{"vocab_size": 18105, "hidden_act": "gelu", "norm": "layernorm", "norm_place": "pre", "norm_eps": 1e-06, "bias": "all", "init_std_down": 0.00388, "learning_rate": 0.011, "lr_head": 0.00528, "batch_tokens": 65536, "doc_mask": true}
MLP neurons of a small language model. Each row is named by its layer, matrix (up: input weights; down: output weights) and neuron, and shows model dimensions 48-143. Each number is 128 + 32 x the weight over its row's rms, rounded and kept within 0 to 255.
Before each neuron's rows, "fires before" lists the tokens most often just after its 100 highest values on Wikipedia text that the model never trained on; "fires after" lists the tokens most often just before its 100 highest values on Wikipedia text that the model never trained on.

fires before: "0", "2", "1", "8", "9"
fires after: " |", "4", "1", "3"
L8.up1682 [143 162 153 149  65 121 136 158  97  98 130 125  92 157 143 154  98 110 114 109 159  80 129 173  86 129 122  88  87 106 106 115 136  73 145 110 124 123  72  90  89 161 120 104 137 102 148 113 140 122 161  60 141 111 183  96 153  99  67 139 164  50 101 208 163 117 175  43 110 138 139  73 124 185 109 110 156 145 139 156 158 110 111 185 144 159 162 136 135 165 110 181 142 145  77 155]
L8.down1682 [127 138 117 123 147 179 140 160  58  80 144 148 169 110 150 185 167 125 131 113 113  79 128 119 165 116 122 122 100  82 114 167  94 130 147 115  92 160 163 110 116 150  84 117 124 130 143 136 119 122 163  76 118 115 140 141  76 157 156 161 108  98 162 139 131 102  71 151 176  68 115 119 119 103 157 145 175 108 177 143 138 166 102 131 119 148 132 116  89  73 128 107  78 132 117 162]

fires before: " |", ";", " |\n"
fires after: " ", " |"
L9.up1119 [ 94 180 103 128 139 147  91  89 126 112 175 144 129 134 131 146 129 115 120 119 113  87 163 147 144 147 156 138 123 140 131 113  83 195 137 131  88 154  89 172 130 112  53 136  90 164 129 165  65 109 134 111 123 154 110 140 173 149 169 167 115  91 109 109 156 138  92  81 121  66 121  73 150 120 145 150  53 171 173 158 145 148 135 129 144 182 129 102 158  64 152  94  93 137 152 199]
L9.down1119 [161 120 133 118  79  68 128 128 173 139 149  54  82 116  76 140 167 165  82 138 132 118 115  93 126 162 138 140 104 130 126 109 132 153 142 162 124 110 156 146 152 105 169  78  81 108 110 139 133 163  68 169 115 152 199 149 141 114 168 148 138 124 122 175 124 132 146 142 114 122 117 137 103 169 142 163 183 175 168 129 160  99  78 102 155  94 139 155  94  80 160 111 144 176 123 127]

fires before: " ", " the"
fires after: "0", "1", "10"
L8.up712 [156 146 137 184 129 104 103 120 140 181 123 115 107  99 175 110  68 108  90  93 128 115 153  88  96 107  56 119 118  88  94 160 160 149 130  75 144 148 138 126 141 141 103 154 108 123  73 169 126 120 117 164 126 140 117 109 184 104 173  66 101 133 111 168  43  54 117 113 141 113 166  53 140 157 142 111 144 112 125  96  97 125 114  30 157  91 138 154 139 133 116 165 173 106 137 123]
L8.down712 [136 100 136 115 133 131 114 155 146 108 130 152  97   0 118 153 138 134 125 160 133 107  73 137 131 153 168 132  68 153  92 126 130 106 135 116  92 149  92 113 189 147 139 181 123 111 126 104  98 123 139 150 119 167 155 137 128 101  67 152  87 150  77  93 137 120  91  86 105 139 123 138 145 111 130 119 134 172 128  97 161 123 130 134 143 173 134 130  69 154 116 121 122 162 119 132]

fires before: "0", " ", "5", "1", "2", "3"
fires after: " |", ";", "4", "3", "2"
L2.up1795 [158 109 110 148 125 161 142 141  99 101 155 158 160 162 119  87 128 174 136 120 137  68 103 100 125 137 149 147 131 156  77 121 123 136 130 170 175 114 155 124 132 142 120  81 138 106 116  37  98  92  91  92 174 136 117 150 137  62  46  97 162 102 142 136 197 136 158 103 171 142 118 116 117 157 119 155 130 161 100  87 162 157 139 107  70 154  97 108 141 172 120 138 120 158 159  34]
L2.down1795 [ 95 135 148 103 139 132 131 116 133  99 161 121 101 158  93 154 121 169  98 148  87 158 187 115 115  94  59  80 176 169 120 102  81 127 133 117  87 161 143 119  88 140 107 173 172  85 139 111 117 140 117 132 156 177 105 123 124 140 143 157 163 149 114 121 146 102 104 146 125 126 165  52 104  83 121 132 119 109  91 134 189 187 134 152 142 135 157 100 128 120 184 141  93 121 153 112]

fires before: " ", " |", " Janeiro", ","
fires after: " ", " |", " Rio", " No"
L2.up1527 [ 94 175 143 130 100 162  94 148 100 117 141  76 113 112 143 159  86 129 139 113 177 139 147 151 127 100 100 169 142 110 135  91 139 145  92 149  99 120  80 146 157 162  99 121 164  79 181 104  96  96 112 108  76 111 118 139 155  91 131 133  78  47 168 108 213  67 196  88 101 156 100 224 150 162 176 136 173 122 133 172 115 104 114 169  78 181 131 116 196 123  92 112 168 138 163  83]
L2.down1527 [189 120  97 121 169 128 148 107 171 112  70 139  73 136 118  87 170 162 137 159 145 178 116 141 146  72 132 186 178 137 158 132 106 163 102 132 159 179 118  93 129 127  49 136 126 154 147 116 111 111  99 149 147 134 180 144 151 169 155  75 165 118 106  89 170 116 119  80 133 106 111 113 137  87 222 126 112 103 126 136 134 120  91 107  98 143  72 121 110 164 131 126 166 121 152  40]

fires before: ":", ".", "–", ")", "ag"
fires after: " ", ":", "yd"
L9.up669 [115 112 137 121 123 101 141  55 174 135  95 154 122 145 203 126 140  89 123 116  76 127 124 158 147 116 143  84 190 139 128 110  87 141 175 161  97 150 139 107 139 124 205  96 154 139 121 112 112  87 147 155 130 112 182 130 128 132  83 126 112 152 129 172 174 171 171 134 103 178 110 127 171 134  93 152 167 122 111 196 138  99 163 183 150 160 104 163 178 105 168 103 106 134  59 105]
L9.down669 [ 64  76 177 148  95 134 179 119 170 161 111 157 128  90  97 109 162 103  79 109 164  85 129 133 158 136 114 126 107 126 124 140  81 142 137 151 103  95 128 107 126  87  69 124 120 152 108 134  83  88  87 156 184 137 175  76 117 166 186  94  94 128 106 144  77 102 126  81 121 126 135  83 115 149 159 151 160 153  90 128 159 139  94 143 136 101 135 161 141 144 100 155 190  93 136 119]

fires before: "2", "3", "t", "6"
fires after: " ", " |", " G"
L9.up1638 [126 187 120  90 116 168  92 116  61 113 169  94 127 165 168 130  96  92  99 164 138 122  74 142 172 128 124 137  78 133  66 163 149 104 134  90 124 120 117 120 153 171 166  77 159 120 167  90  73 132 156 133 179  75 113  99 136  92 119 102 150  77 141 163 136 111 125  73 131  82 128 155 137 170  96 120 108  78 169 139 121 127  75 107 180 101 120 168 179 105 113 105 160  68 176 116]
L9.down1638 [103  56 139 150 104  97 128 178 162 145 122 127 158  92 107 125 151 175 140 106 104  73  69 124 180 112 130  80  98  98  68  61 186  68 148 141  91 157 151 103 159 131  94  96  95 123 145 146 121 170 199  95 110 164  89 150 165  95 160 151 103 190 105 106 176 114 144 122 112 134 193  71 159 116 153 146  89 134 172  82 125 125  53 148 113 191 154 145 109 140 158  93 134 129 111 132]

fires before: ".", ":", " July", " |\n"
fires after: " ", " ("
L9.up287 [107 161  99 190  93 107 107  17  62  95 149 155 112  93 189 141  97 133 139 190 105 148 102 120 133 136 126 118 226 137  91 107 113 118 123 213 188  99  91 156  69 102 135  85 116 123 172  51 104 140 146 124 148 132 140 125 152 146 110 140 168 128 106  63 161 171 134 137 146  97 115 153 121  78 112 141 136  81 158 127 162 155 124 181 131 183 118 141 158 140 118 161 107  99 153 121]
L9.down287 [110 133  79 128 132 120 176 128  98 158 136 155 128  81 103 146 139 149 161  39 197 172 124  84 144  96 184 135 110  90 137 111  82 218 110 106 120 108 137  69 153 135 135 134 120 109 144  85 125 119 108  89 143 193 160 126 126 115 111  92 133 124 121 185 149 116  71  55 177 117 147 121 163 119 163 161 157 112 180 110 160 129 108 148 119 142 173 105 159 160  88 111 111 143 109 124]

fires before: ",", ".", "4", "2", "8"
fires after: " ", " ("
L9.up1204 [178 134 143 125  85 113 189 156  97 213 107 141 119 164 107 104 157 160  77 135 108 101 156 118 153 121 116 115 140 131 120 142 122 107 118  95 191 153 149  77 123 142 155  86 120  79 137 109 132 148  94  78 101 150 124 111 159  40  75 118 158  75 121 179 132  98 120  98 179 180 126 113 135 161  93 126 136 112 167 101 121 167  94 165  86 166 192 167 101 157 152 119 174 146 115 100]
L9.down1204 [145 162 121 216 148 149 148 107 151 145 120 139 128 136 116 249 144 131 115 118 112 144 153  97  81 153  94 118 173 137 127 128  90 125  90 184 131  98 114 172  99 136 161  88  84 162 145 108 128 136  80 108  79 143  89  96 152 113 171 139  68 119 127 120 119 155  67 145 181 137 196 142 163  84 124  88 127 129 152 128 142 122 129 101 122 147  86 180 161  88 140 100 101  84 118  83]

fires before: " |", " |\n", " %", "e"
fires after: " |", " Votes", "25", " Good"
L2.up1900 [174  98 131 123 114 107 133 102 153 126  88 110 215 116 130 140 118  73 103 102  66 124  91 128 177 106 148  99 126  98 115 147  97 149 124 108 110 176 135  94  53 144 102 146 145  96 143 128 101 187 136  81 138 169 134 106 201  99 108 123 130 137 139 119 167  47 120  83 173  99 174  73 178 107 114 120 125 109 206  72 111 131  77 109 156  61 173 103 135 190 131 136 153 155  56 136]
L2.down1900 [153 104 151 156 111 173  86 149 102 117 121 146 199 130 103 130 130 134 149 141 160  75 126 183 101 161 141  91 142 159  89 166 104 162 132  91 179 123 169 124 113 169 127 112 153 127 122 135 103 154 116 129 114 130 106 131 178 159 180 154 125  62  90 158 114  96 194 158 169 128 111 135  78 135 139 177 143 147 166 164 131 161  97 148  95 104 171 105 119  80  76 154 121  99 147 109]

fires before: "ulus", "1", "0", "ES", "91", "ook"
fires after: " |", "-", " ", " G", "°N", "une"
L8.up950 [176 115 125  81 160 175  93 125 123 121 132 159 142 106 116 137 127  81  82  92 107 123 130  88 142 142 127 182 122 137 162 142 147 100 114  75 111  92  89 121 173  69 110 115  73 102  97 100 129 100 114 134 156 170 140 130  89 125 121 118 120 178 155 141 108 143 183 218 116  54 134 106 186  92  98 184 118 129 130 138 186 130 157 157  82  69 114 163 141 119 148 134 101 107 169 162]
L8.down950 [126 105  82 120  98 125 149 126 146 102 143 131 100  79 155  78 109 109 144 161 127 129 141 109  89 185 142 168 179 152 129 118 185 171 134  96  99 175 112 104  88 100  80 163  39  74 118 120 104 149 133 113 126 158  98 148 183 144  75 107 148 108 104 175  87 129 157 205 141 132 144 104 157 116  55 157 175  80 104 105  90 128 161 155 107 120 160  95 125  67 105 154  75 132 202 141]

fires before: "0", " |", "1", "3", "2"
fires after: " |", ";", " "
L2.up1113 [112 189 125 142 111 149 141 118  73 141 192  90 142 191 148  73 153 161 111 113 155 157 174 134 128 134 145 133 162 145 112 122 103 154 101 154 117 157 163 129 125 161 128 106 181 126 127 120 255  73 186 111 106 157 195 103 141 137  96 104 174 128 147 172 146  91 183 141 172 200  81 185 103 173 179  75 138  96 131 123 175 179 200 140  98 187 107 133  94 137 129 120 126  90 161 130]
L2.down1113 [168 135  77 137 147 111 181 120 136 116 162 110  99  94 163 157  65 116 136 144 148 103 156 139 107  89 116 106 123 164 125 141  94 112 140 155 143 113 100 159  62 141 109 141 144 110 173 104 128 113 120 131  84 186 136 140  98  49 157 126 106 199 168 174  89 116 168 138 114 136 104  84 157 114  80 139 137 171  86  89  97 147 142  78 138  94  73 148 157 121 137 125 175  79 213 109]

fires before: ":"
fires after: " "
L8.up1874 [ 74  97 164 114 119 199 107  55 102 102 150 126 111 128 132  95 124 118 152 192  73  77 101 170 104 100 154  66 147  99 112 118 159 121  99 158 198 115 140 158 147 123 136  73 108 129  67 163  81 121 120 122 116  42 125  70 126  82 181 104 105 134 109 132 142 144 133  99  63 182 199 173 167 145 115 113 181 103 101 118 113 104 119 107 136 115  92 151 198  85 120 140  94 119 147  59]
L8.down1874 [143 116 167 107 132 140 124 100 152 145  79 146 147  97 158 124 134 141 162 167 140  87 139 196 121 114 184 134 136 171 100 155 108 136 188 135 112 100  65 161  79  35 181 142 100 149 113 178  96 112  61 179 136 118 119 151 163 136 123  62 176 130  49 179  91  83  19 125  91  96 173 168  93 116 116 164 130 125  91 125 107 120 157 104 164  79 175 141 170 128  59 134 114  89 124 104]

fires before: " |", "–"
fires after: " |", "201", "199", "|", " is"
L8.up357 [117 172 188  98 114 123 107 173  82 103 187 165  93 114 113 131 154 151 154 100  91 108 128 121 161 168  93 139 152  83 119 183  97 165 162 131  89 153 148 208 189 202 124 159  99 210 169 153 112 101 152 129  88 108 102  55  93 116  74 115 124 135 129  61 116 105 128 164  94 115 137 161 142 102 113 135  80  97 108 139 185 137 111 125 121 154  97  73 110  88 152 204  73 126  90 154]
L8.down357 [102 135  84 134 130 160 159 177 137 177 113 147 123 115 136  64  83 159 142 178 198 158 156 121 143 136 100 132  96 153 108 166 130 105 126 134 135 123  97 134 142 143  66 150 100  92 170 126 118 145 124 128 111 145 106 128 133 116 137 108 144 115 167 120 172 140 118  76 171 118 115 117  88 127 161 132 128 213 128 139 125 140 157 117 148  78 164 155 138 113 136  74  90 165  84 134]

fires before: " |", ";", "."
fires after: " ", "978"
L8.up1832 [131 101 155 212 135  60 133 154 153  98 153 136 115 106 140 145 159 183 128 137 179 157 107 120 162  69 144 147  83 165 120  87 103 188  98  86 108  74 138 197  93 151 115  69 165 137 155 122  92 104 109  98 143 133 118 147 180 101 127 102 132 159 110 165 169  91 104  67 154  92  87 157 116 126 136 145 126 101 157 154  96 111  66 164 106 142 122 109 137 152 114 116 112  78 141 154]
L8.down1832 [123 104 135  75 157 106 123 156 128 170 172  82 157 131 102  98 111 115 134 108  77 123 144 150 109 153 123  86 146 126 134 141 195 178 122 131 201 148 125  71 164 157 176 157  69 131  85  82 117  95  69 133 156 130 181 115 105 159 163 157 136 122  93 117 112 161 162  97 109 157 137 137 190 100 148 161 105 178 182 131 146 173 177 112  98 102 116 136 101 111 173 133 150 206 116  52]

fires before: " |", ":", " |\n", " company"
fires after: " |", "-", "|", " Time"
L2.up1379 [ 80 116 124 121 134 101 200  80 191  90 118 165 104  98 164 195 189 152  89 166 115 113 110  97 129 126 177 150 189 183 130 108 133 122 121 118 105 147 156 123 124 110 116 155 189  78 120 125 131 111 162 141 137 110 165 119 108 140  85 118 144  93 144 131 106 121 127 150  95 120 102  93 154 180 173  68 121 147 107 139  86 193 106 108 152 119 142 129 143 205  77  62 183 172 121  90]
L2.down1379 [132 186 110  95 151 110 116 218 152  95  56 101 101 164 129 165 100 100 123 126 189 177 149  95 112  90  91 125 101 128  83 155 122  96 150  92 147 133 132 147  98 153  95 135 123 181 149 145  88 152 156 179 134  38 111 133  97 154 125 175  91 164  93 200 154  75 152 144 155 121 129 139 132 135  88 124 140 145 161 138 116  88  71 134 107 165 116 134 200 170 121 148 123 165 119 157]

fires before: " ", "0", "|", " Report", " |", "1"
fires after: "0", " |", " New"
L2.up1212 [125 160 148 172 146 113 109  78 156 120  38 133 106 137 139  84 191 110 139 182 130 110 116 155 169 123 131 167 149 130 147 109 170 175 143 113 187 137 215 136 121  71  77 106  80 144 113 189 159 164 187 127  90 171  76 109 155 137 142  87  96  72 113 120 113 141  81 126 162  94 136 110 193  88  62  91 148 145 134 203 128  78 163 171 181 115 132 143 129 199 118 129 118 164 140 117]
L2.down1212 [135 110 102  69 147 139 144  80 155 164 107 154 114 102 106 103 147 184 125 101 125 171 136 107 118 114  66 172  79 157 119 132 163 116 137 137 113 141 106 201 114 140  95  96 166 138 125  87 151 185 144 123 106 118 163 166 103 132 103 157 121  67 136 105 158 107 147  81 123 101 120 109 135 115  92 147 112  84 110  91 168 145  83 131  80 129 152 184 140 136 184  87 114 135 105 104]

fires before: " |\n", "2", "3", ".", " Apps", "4"
fires after: " ", " |", " Goals", ":"
L8.up688 [216 139 136 203 123 137 103  84  98 151 124 157 129 168 165 141 163 171  95 120  84 155 122 121 149 129 179 137 139 139 144 198  97 154 160 115  91 113  99 116 118 108  90 148  77 126 161 137 124 112 105 122 139 128  79  60 109  68 119 157 166 158  63 150 153 190 142 152  58 176 131 188  43 112  74  72 174 180 129 117  91  88  48 186 197  85  88  93 122  85 114  59 164  91 159 112]
L8.down688 [112 197 114 111 132 176 178 148 140 196  94 105 101 213  70 106  93 143 149 122 142 103 103 156 159  49 130 114 138 107 186 122 118 100  49 168 124 130 154 175 188  93 129  87 155 129 162 123 124 117 105 110 126 131 109 158 102 169  95 136 130 143  82 114 108 125 124 116 133 174  82  76 126  84 120 116  93 127  97 160  96 124 143 138  93 124 134 113 108 170 134 183 112  54 114  96]

fires before: " |", "0", " ", "4", ";", "1"
fires after: " |", " ", ";"
L2.up583 [135 130 129 140 106 126 111  93 136 149 150  96 158 142 117 165 159  95 108 129 177 129 149 140 147 145 129 128 187  85 116 197 124 103 143 143 122 108 135 121 147  98 167 127 176 212 156 196 100 145 171 141 103 146 113  94 136 161 114 122 136 117 133 149  82 122 143 141 100 122 136  79 144 155 107 144 146 112 119 147 117 164 166 122 110 157 168 172 132  88 121 124 125 150 126  70]
L2.down583 [158 154 100 139 156 163 147 119 179 149 117 122 176 159 156 118 144 125  96 169 164 115  98 131  96 169 146 136 135 138 182  84 130 176  19 162 127 178  78 140 100 181 179 155 229 117 140  77  76 112 133 213 116 102 137 128 214 125 159  93 107 146 125 178 123 133  80 158 134 118 116  49 158  79 162 149 134 120 101 161  96  74 126 106 104 195 155 171 118 149 133 152 104  98 153 107]

fires before: " "
fires after: "0", "C"
L2.up1308 [124 115 101  98 132 179  94 150 141 162 124 133 110  85 125  91 182 135 126 154  70  69 132 128 139 152  97 112 166 122 101 119 162  77  92 158 138 135 116  89 193  99 151 148 183 133 176  77 107  96 139  87 152 101 141 103 146  78 131 125 196 168 139 159 158 125 120  99 108 150 140  77 161 149 150 174 132 136 115 149 177 149  53 169 118 124 101 172 204 130 149 146  84 101 147 104]
L2.down1308 [170 121 164 166  99 116 137 101 157 144 160 135 135 165 148 126  57 116 112 128 166 153 137 158 103  92 141 168 116  95 119  79 116 111 123  54 148  58 119  97 126 130  69  80  88 102 130 100 154 135 155 116 128 100  89 101 186  99 137 122 113  91  82 165 155 123 158 161 159 114 153 152 127 145  89 148 155 173 147 111 102  72 197  99  70  81 102  99 147  99 126  94 116 176 138 163]

fires before: " "
fires after: " ", " Turnout", " Total", " |"
L9.up504 [ 76  94 119 152 112 132 122  97 106 129 100 116 134  98 179 142 126 145  79 120 111 122 148  72 148 144  88  95 189 110 116 148 133 106 136 177 110 165 110 128  91  73  41 109 134  94  41 146 133 140  98 139 163 119 168 123  72 125 152 121  78  55 124 157 168  59 100 117 132  78  75 133 183 117 217 215 150 131  91 161 118 108 111 134 164 164 132  94 117 169 109  94 129  85 137 122]
L9.down504 [125 142 116  82 167 148  82  72 144 152 106 149 119 135 132  75  97 142 132 119 172 119 135  90 144 134 166 163 125 138 122 104 130  57 117 100 171 167 145  39 174 183 157 182 152 100 156 107 110 127 168 189 142 104 181 116 147 117 164 194 113 143 112  96 101 188 118 146 169 156 108 145 105 146 131 153  94 119 173  88 129 131 153  38 100 130  89 138 148 125  97 158 135 170 170 172]

fires before: "3", "2", "4", "9", "6"
fires after: " ", "|", " |"
L9.up187 [ 92  91 104 119  91 144 110 196 108 113  90 108 166 144 134 121 137  56 119 139 107 123 149  85 144  95 158 105 134 150  97 165 134  97 178 115 201 151 147  65  50 131 153 142 145 156  82 103 117 103 132 117 182 145 115 106 124 119 137 131 146 142 193 136 149 117  79 161 132  63 179 137  79 135 136  86  94 189  76 170  93 122 101 107 192 129 137 105 149 135 116 114 133 124  88 124]
L9.down187 [147 129 150 159 149 144 177 123  48 154 126 146 167 162 121 106 139 129 135 102  55 161 105  57  98 126 125 144 112 160 101 133 109 107 169 125 142 131  49 162  88 124 126 124 133 107  59 124 126  97 105 136  90 117 167 126 112 148 129 116 169 139 112 150 123 152 121  86 181  95 174 112 170 147 106 109 111 127 172 176 108  88 133 113 103 173 166  50 142 124 108 163 165 111 115 114]

fires before: " ", " |", ","
fires after: " ", " |", " on", " On", "On", "|"
L8.up874 [ 90  47 105 136  85 124  61 105 132 107 150 166  76 147 152 152 131 152 108 122 161 139  98  86 158 102 136 115 138 112 103 107 134  76 158 125 109 125 156 111  81 160 154 106  77 188  85 136 108  80 161 116 117 167 176 102 164 127  96 131 106 152 109 153  99  80 128  94 130  92 100 142 121 117 172 181 102 117 158 169  99 153 127  99 135 151 138 176 158  90 109 114 108  60 128  96]
L8.down874 [170 127 101 110 138 108  96 119 137 143  99  85 168  91 105 156 208  86 139 161 181 146 136  95 135 134  74 106 108 163 102 134 145 145 117  87 133  99 180 140 156 125 176 153 169 164 170 124 185 119 111 135 151 107 140  95 135 119 168 154 118 150  93 130 138  56 127 110 113 134 107  79 145 106 148 111 138 118 149  85 152 147 133 144  97 106 134  98 104 185 193 156 182 109 157 171]

fires before: " |", " |\n", "–", ".", " the", ";"
fires after: " ", " |", " Party"
L2.up18 [ 98 150 107 169 103 124 156 141 129 116 130 113 135 100 169 154 136  96 104 153  88 164 126  59 171  86  92 127 125 108  84 137 109 128 126 192 121 112 161 174 121 173 170 139 119  79 101 152 136 130 143  86 145  47 124 116 131 168 153 150 206 127 120 122 174 135 143 111 129 110 121 140 166 117  71 131  82 152 131 110 176  36 133  84 132 188 120 142 120  94 199  96 146 189 110 162]
L2.down18 [131 115 121  47 148 165 122 119  92 155 101 109  92  90 119  74 101 186 144 129 119  97 130 182 119 110 149 146 104 132 135 144 208  89 129 150 143 138 149 133 118 105 183 136 136 184 135  97 107  88  82 207 136  93 128 126 166  79 102 152  94 107  93 109 127 131  93 104  27 139 152 130 110 106 199 139 177 158 116  98 136 196 134 117 158  91  98  74 133 132 101 176 131 156 149 101]

fires before: ".", ",", ":", " and"
fires after: " ", " $", "-"
L8.up1165 [128 177 178 149 110 123 119  82  66 105  99 117 129 110 138 118  87 141 151 139  57 184  59 135 131 115 141 157  80  77 108 125 105  87  94 118 169 122  89 120  96 176 154 124 165 119 158 100 159 115 144 133 169  68 105 108 159 141 143  86  93 106 179  58 111 147 144 109 153 174  76 136  80 111 166 177 167  91 165 157 106 172 142 116 101 109  67  85  88  63 129 118 133 150  95  78]
L8.down1165 [141 116 174 113  99  74 126 107  88 124 139 164 127 102 145 115 117 170 101 174 111 107 169  79 113 142 130 128 152 142 109 157 136 173 158 141 131  82 118 128 186 168  46 124  95 109 139  77 163  78 128 183  80 117 169 182 147  88 156 126 113  71  96 110  51 135  77 113 127 154 131 122 138  81 117 135 144 138 138 144 161 107 198 146 100 130 113 149 164 156 116 108 109 138 131 123]

fires before: "9", "8", "4", "5", "24", "18"
fires after: " ", "|", " |", "–"
L9.up744 [108 105  89 178 204 105  82 151  76  49 120  71  59 146 181  74 100 139 143 129  95 113 133  86  75 123  95  70 130 160 114 128  95  87  94 106 171 133 102 140 153 206 148 106 113 101 148  69 179 190 191 136 129 114  79 100 162 188 116 113  99 153 102 126 143 107  82 148 111 136  98 121 123 185 114 147 172 102 122  96 170 141 117 107 151 166 116 178 192 108 122 104 175  95 109 147]
L9.down744 [ 91 127 126 130 175 125 146 172 126 143 133 174  75  91 150  99 173 121 144 117  80 214  73  94 107 127 119  97 147 121 158 124 138 111  97 143  96 162 116 125 181  91 159 224 142 119 122 168  94 157 106 113 139  80  95 109 171 194 173  68  90 147 135 169 173  16 138  97 122 113 137 112 108 121 166 126 192  90 135  81 124 190 106 168  79 128 121 120 114 150 166 112 143 131 195 154]

fires before: " |", " |\n"
fires after: "7", "8", "0", "9", "4", "6"
L2.up114 [134  96 115  72 168 104 137 136 164 146 164  65 148 137 104  97 125 180 208 110 146   3 121 171 163 103  96 125 137  61 189  83 138 123 123 137 121 139 110 117  97 169 116 146  45 130  56 112 139 147 104 123  82 128 152 113 116 140  84 179  57  27 131 136 156 181 111  76 151 111 116 154 159 115  67 140 145 142 151 145 151 176 131 114 124 129 103 176 172 154  78 123  90 128 121 137]
L2.down114 [ 99 184 170  56 134  69 172 161 118 119  91 156 124 147 104  98 120 144 114 159  96 112 131 129 110  82 110 182 192  87 180 138  79  50 150 113 111 131 156 123 132 139 176 145  94 158  53 144 145 136 103  93 124 101 112  83 158 169 106 125 115  86 158 179  78 184 121 104 138 118  86  80 133 127  54 114 104  98 135 151 105 135 151  82 159 140 155  94 178  65 121  88 141 129 160 114]

fires before: " |", " |\n", "}", ")", "%"
fires after: ".", "–", "od", " ", "O"
L2.up105 [103 191 141  91 135 133 116 145 196 123 173 130 146 107 146 150 116 136 146 148 143 125 119 111 106 173 106 163 165 145 187 160 181 156 105 137 116  57  66  89 147 123 121  91 138 156 126  37 128 112 166 106 139 167 130 114 139 107 141 182 163  64 118  46 124 124 117 133 135  98 105 154 147 128 132 132 148 125 166 183 108 192  82 111 123 150 129 137  76  47  84  90 115  97 119 127]
L2.down105 [114  87 137 165  87  82 112 153 173 129 116 143 153 139 128 182 116 110 119 154 169 133 109 134 104 117  80 136  96 128 165 187 119  93 132 151 146 178 122 115 118 115 135 124  84 134 140 192 167 119 199 179 122 143  69 103 158 147 106 131 185 130 121 109 116 136 113 118 120 140 179 108 153 136  96 111 118 103  85 141 103 150 113 161 165 144 133 149 153 152 151 141 110 210 176 104]

fires before: " ", "100", "."
fires after: " |", " ", ")"
L8.up1192 [ 89 100 103 129 138  56 157 173 113  84 155 107 162 162 148 211 142 105 139 130 138  92 139 102 117  94 134  82 135 150 152 153  60 145 115  97 169 177 116 118 144  93 139 135 165  92 112 131  82 141 113 136 132 175 158 113  46 114 143 141  52 108  47 131 172 141 128  94  88 141  97  92 146 181 139 112 147 133 160  94 169 124 146 115  76 126 125 175 123  92 169 125 107 124 125 121]
L8.down1192 [104 135 110 126 186  99 131 158 111 135 142  84 146 195 162  91 129 127  59 208  89 135 115 213 122 167  68 168 121 121 108 111 152 161 104 149  79 162 136 196 180 139  62 116  69 167 124 131 119 153  68  90  79  74 143  87 117 138  95  88 120 181 122 167 141  95 122 121  93 113 170  86 102 124  52 161 145 140 125 100 156 172 157  88 130 122 132 132 197 168 135 160 121  80 104 143]